config.yaml
attn_scale: 0.18
bias: "none"
init: "trunc"
lr_head: 0.00839
grad_clip: 1.0
decay_shape: "linear"
seq_len: 1024
steps: 5039
MLP neurons of a small language model. Each row is named by its layer, matrix (gate and up: input weights) and neuron, and shows model dimensions 0-191. Each number is 500 + 40 x the weight over its row's rms, rounded and kept within 0 to 999. Numbers have three digits each. A neuron's up and down rows have the sign that makes its largest values positive.
Before each neuron's rows, "fires after" lists the tokens most often just before its 100 highest values on Wikipedia text that the model never trained on. A number after a token or word is its count.

fires after: " f" 20, " F" 10, "re" 7, " prom" 7, "e" 6, " ref" 4
L4.gate91:523434465510490493482434420513524523458518542463524560500517437549507530525449437402518474482476469507488471481508512477604471525568439499491424498541521375533528529516481468564497467497499464430384472475550461472474505431497503535496431561474520576605489439526531488542478475524520529545522523546408459536510486473500523522572506499480448542476480517437513454504504528445525519472484441502469517531515539410495520487424538493532457529495535489530489561540477473460492531505528481501553526491454483422528533576507468469506480546456486529494497493498514485562461508458414533536
L4.up91:590481419459509516593501443505493463491462486518497494473464550504487466449493504464465550510511451519517476508517532466463526453526599568565525538525478456520544476561438491543457528505545528462434489488433430463531474530492463567512557518527506511509449486481500491484465444500584496488504509561528544520526508452494524600449484574438536501523468526543535380451498466477515494482441509548508504469545512493471462580514514546477499538527529571473508504406479534523433435482470444471530491471572538498480475543513486448524497532507392512519577549484516520574498553507564513493

fires after: " C" 27, " c" 23, "C" 8, "i" 5
L6.gate712:472430466513526474484520532488480470542550501505478484468496523587510499492488543488489471560567473496480502541584513443514594424471470475482488446447455559522460538489458503520580496482489476479552498535581551453486522493515519464511506529521512409565496489508420497477497423505451540559509566584526486471476608473539413490453508502456431511495516488487512528498492519456438465495451515490581544500482477475471499561483421551488490484505511455430432465554498465465520499529476529547565630461483467485531489461427489508514486533482597489515519472477503522458520545507490419532
L6.up712:465528471596476488505518500488497522564496437500501518482541508523506520492498500514462553483487466549431457551497455468469474514498456523529462539452555460479446469505589422510514501488451520458521519564462500487493465489433478463460503500520565438484480530453536569424493468535526511472539528625521510515541460524527436473500506437539506558508504528497556521499553493449437596489528421529509497560493559461505460574423464474510544553509556536561374476528466521550525536492516502499454538513510481496428499429520480436459495558473557518471585435510422467492516472501500520528

fires after: " a" 17, " B" 10, " b" 9, " A" 7, " Bra" 6, " lead" 5
L4.gate490:504486571483531527543476554538592452550424562516585558422549510434506521472555435507422478459425479485539514492486485496502479522437398583491538532497460483537477550475518602456551487493551464461491406505449483599509540511486527492492449519500497495560508487531583465495491483545503530538468570520460520490471511537585514568486507547517527518461507518458466406503493496519526510475508504527533518506538482505457509474522504382535492517527503478518551500519503528491547523581521503486523505487507552479511493479520488498539482494501528494567536477488513534531485634489417534470
L4.up490:464497519625441519542481474477487474457531503518541540478548472500466545482416431512448468411549547530505489532465466523491556508464490514493505525541463518427405496556440571506446491562532453500496484499425484541449455463422500481464541481528514463485427472490481460501571518450469542535585531513481473498402454559511516590473547536503469423512479491493462472486533561521530546452451471504481527458469427529528413452544460520501484494522395471506466532495499471553570478514555488510541495480470480496499502443443501540525475531498535530461523476483499546540578519516502461478

fires after: " |" 21, " st" 12, " act" 9, " h" 8, " Tr" 5, " ty" 5
L4.gate757:555460527519447522476476486478432525529502430548455510518512483520544418440554513420567533525501492496479519486503443560503495496492488475507475522531489432528498466432550557497560460555476479384498456531440486523531450543504475523537541537578512556472486483504534541503485458586459514444473485505553429519467463492512480572473470496556500494472497457478557476507516507512544465460543475468511572509479544555478512479451581481490518464462469533526511586502406462497553602448467593522484449483458514433449526455508502473475486494485481507550472541449492571466464578469485582497
L4.up757:487447493502476505457589433480489472528518539595473482542500490471501533460478554453498478498453441522551504540488482511512551460443563566476488491559478454493556454468559466507505583554499528468516445480427506445463458571518463488467469455521507550491431469500527512548446541503387497496536592527482529462526466525530456475495451472502521529560460456448471452474477501510495493565448495480557511489499544496519543478516536584489498412382494437505488492436426530522550431441509485493571528452495509527545512446451439528563496503527513458431503571522479481506482493540528485478

fires after: "==" 53, "\n" 22, " ==" 9, "===" 8, " ===" 5
L4.gate72:564490437453516520494487473529481484486463527491556505420578486469551495505496467453527413470490431535462529491529445451465495455540400473503452472504494514529456551421530538512543501472520497488493500493496546505532541533462506492527428476534545457503506528597578490463515523514481561511508458519487426521487497510477503430473490545416490487490550512530541475498433473522530566541506461499492464443514485463473499460447513477454482423554446591397541468544440571521519501518484516478545545479543491546534462486544556412507484485545480490526519586445543523540564599467489483448
L4.up72:535519545542546506463564517503497503478533522489511489496503487506462444389532542490525496479545536521492517450487596512499435489432525516471520521488456572497534472473520470564496435548469491414476541482532476515451429519480467493438544511473508543489486454537553494452547571503535520539522474472525503461514520552521560504499530522387469514546562446499448516550539564555503500536497500521526567466392452563481450501553452502488479482514481443436495558531422452503506499558471515444528449541489535447525492448553443447505529581413532482474536474498501539484558548483459568553

fires after: " M" 22, " c" 14, " m" 7, " the" 5, " Un" 5, " Phil" 4
L4.gate108:514476491485532481493482542493501473434567528474485432463516471446553537447537545475549430551484536473499426476538459569570555488453474460460495480469505477504461550450538500509502640478508527490523515484570472502503501542519444558566484523534501467535450446500427470535558522489449547485544488546564503490516482541531498489496536544423486565446473517492528514553514472501515483485434502456528487576538502553497504479508493542503578573442527533413445597464457482481566542485509467483453611505510493524527520415460520444424446502461502547510509575494482520484535481477478485508
L4.up108:428514499472480527519501461500464584479466547562531467490485485525533500487534528595474503532529614505429493467511539543479521514478467554457563538514517506446459551445504527524498497481543441517546502461491499567464479451499511558511570508504502544471413478452463495454509505503532563542521491413542493515530476559467500553524524488556540460479452482566544542440483461527498568527484503587520459519539509467598520498591463490460518580566519523507428467480528477431522519474551462484459489503574460520454547474457484475526576513552477451517540496427482460449481507552476577466

fires after: " the" 11, " m" 11, " l" 10, " a" 8, " " 8, " O" 5
L4.gate285:491497497408531482520453448514484566520462546458522486504533430549534481472481460549602487545458439515477498533510465496517573491479486516489509543445481562518472477533459552489434542523485490425532485527444508524517511523455488471488463432582517493487452530474463444450485545526539564473561533454487458528504451455505475515429445535430471509437584499484485505474524565475491498544554463557528514457548544515480632520510500486516539513552547506538413579431484456474498516490563455515522478556579504525416563429476490531491488509487481466481454497413538514508462476487511525471
L4.up285:556484447457498408509502481534510565558494525547473468469495549469507546403473498428529521481466514510504510527440492543515514465500471460509483522475459539516549520451525610575520555444449482487476531473490497484536504470471475470588516437479476515444513473501419541525522481501437498534507509486569463563526534453498497427455482542583531466467559482536487485422502492438573525546600519503505484542497509653495474432500542468486543443444506537458500558488485544473531487488527456527514507481466486580459592482550515539449498522488476492502492517547456489517477506457451452532

fires after: " |" 31, "–" 7, " ent" 5, "an" 5, "andid" 4
L6.gate145:463472567472488476541568516578479550428424525530545425540509484419505401503459516613457471499539437497447571501453479513572497486538507447455530475466551489539482483528483489432501552525496517481476473499531448502522514468490448527471471509503533467487501534524552526521536508527560502494494469506468501541459512471497578511507464493522505440566475454532500471512484519471566490486526513547577477460555487557495445439475455506527494491529491452539608514589526470516542489527493557480534558512502526465515418558510525472542528502489432591454483572499520380491499456528472461543
L6.up145:503461517476534533509500541500511486447493477513515510543431454539503550440416443483487542464449490544505529469470522497455487512440503485519502484487517518460484559457516520486507440493571456476476468532477427458526484510499552541535375512493513495544507462494455476429476537585579566407546574428419486503465487449456505483508475516460510446523497523599531502494534490511518471503516495517465522465547538528472510555498486503499491460524524513574464389519498534585478503547522529583541496456529534505538522524526480475456552563480449469442472545565448532498530517561406590521

fires after: " |" 20, " D" 17, ")" 7, " Ang" 7, "ad" 4
L6.gate242:432465516524441484569492515520503491571547499606516520480474491475557451455494563547500499491554490463528518454533481433574536469515499454551507533448421434477505540492454550461507516441519550524447517471472481522521514501465515558599474549427499446430565471571489469496536458408453513537488462495476393470485442438507453464539552478542514506511557484558501519493551534543529483469481443492470575513533480434491474556490458565466458535454496496552496539535440554470541582504442479446478480460492486500478432520458488471488520472500491485524442492482425480529534463460504486531
L6.up242:577464477565444492446465545539466475655419444465459484486450500513509537495541476526441535438457460494514503428554540591521513562497491560476507442504475524479460530453483453470554520489472499564448534480540474548470513497440474476519511493466518465497512466534508435515471508476509528475444561525470462511494405542490551508496514506482518535501481500529491546532522496564539492513488492456564472486493554469510553576401470514551460560503474490570535528479454550591513434496473547542473478590567522527529465553513498480464498534542448549501475484469586532477518469507541526500

fires after: " w" 12, " W" 12, " he" 12, " He" 7, " def" 5, " who" 5
L4.gate745:560531480487481461466525530530507484500512502488460543471655478517548481552496518526522486501488465542505446512528531522502438524483517570563491479476490531573469451502501551510445540459535566475489522523529442580476482572584521485476438528493448517495424454605556491501519517490484433498464532528560419545446549461480489439474426488520522519418486503477493486513503495507523534517564433480430542515482585461503542468446463519495513474515464463474495504580476531578538567514529471521528516535506422491471445573536489489531424465534538509536506474495555517483441485475452568497
L4.up745:489512503394559437480558550527526494424544513445490455484492419475470491464532511486466560499499570497562461540451500402534504531439529446485484604543416501492564518590450496481448534511524499525496571508503486499523432504438458520571503456458458532533555424472505455488543492529507489494531428462515467502498474536470505532507488478483590498501466447503500490427459449495502520484521535509487501527486542527487514535487506466484445486483568579461508479513505515564531497526563618431487549596478511502457455483530576451498462538453553535492482528495530507560497491485474463510

fires after: "\n" 21, "==" 13, " (" 12, " \"" 11, "===" 6, " was" 5
L4.gate718:574474483466427459542535560463499492522543501473552468474505478436611519500495533444534427464454457443473548478514485482536502467575518502530538600530605546537509538546558573480523457508487471525412456424549415436554561503459533522576489547506553532533491482533488530458493478522532531520535512510504466467403492484566548451545504461500519463457506480459474501497503522451505548500467494489544471433569488568488453438498512556487504467534508509470558498543472556496465558486505498474461526457533456490504423526498511499496497496469443506462523517477500484472524540494551384492
L4.up718:451483514446454515570497510381533532498587521518522481469495528458530530540447428491447550498515513592551437513504502457484561529478537562480434532515538411559453591486564552463469520549505460484589501489538453466476522422507562482510511526447538432465461477497503487506501519431467496559443514503487539543532427551557480422442482526511519457574502491517500501472480502577539457532538519477545479496493479450459501438518515445552489501513484502517513478439499500531482533447524502444478479474551497496519485580548407435509546518494500502446537513435460493446462485488454486501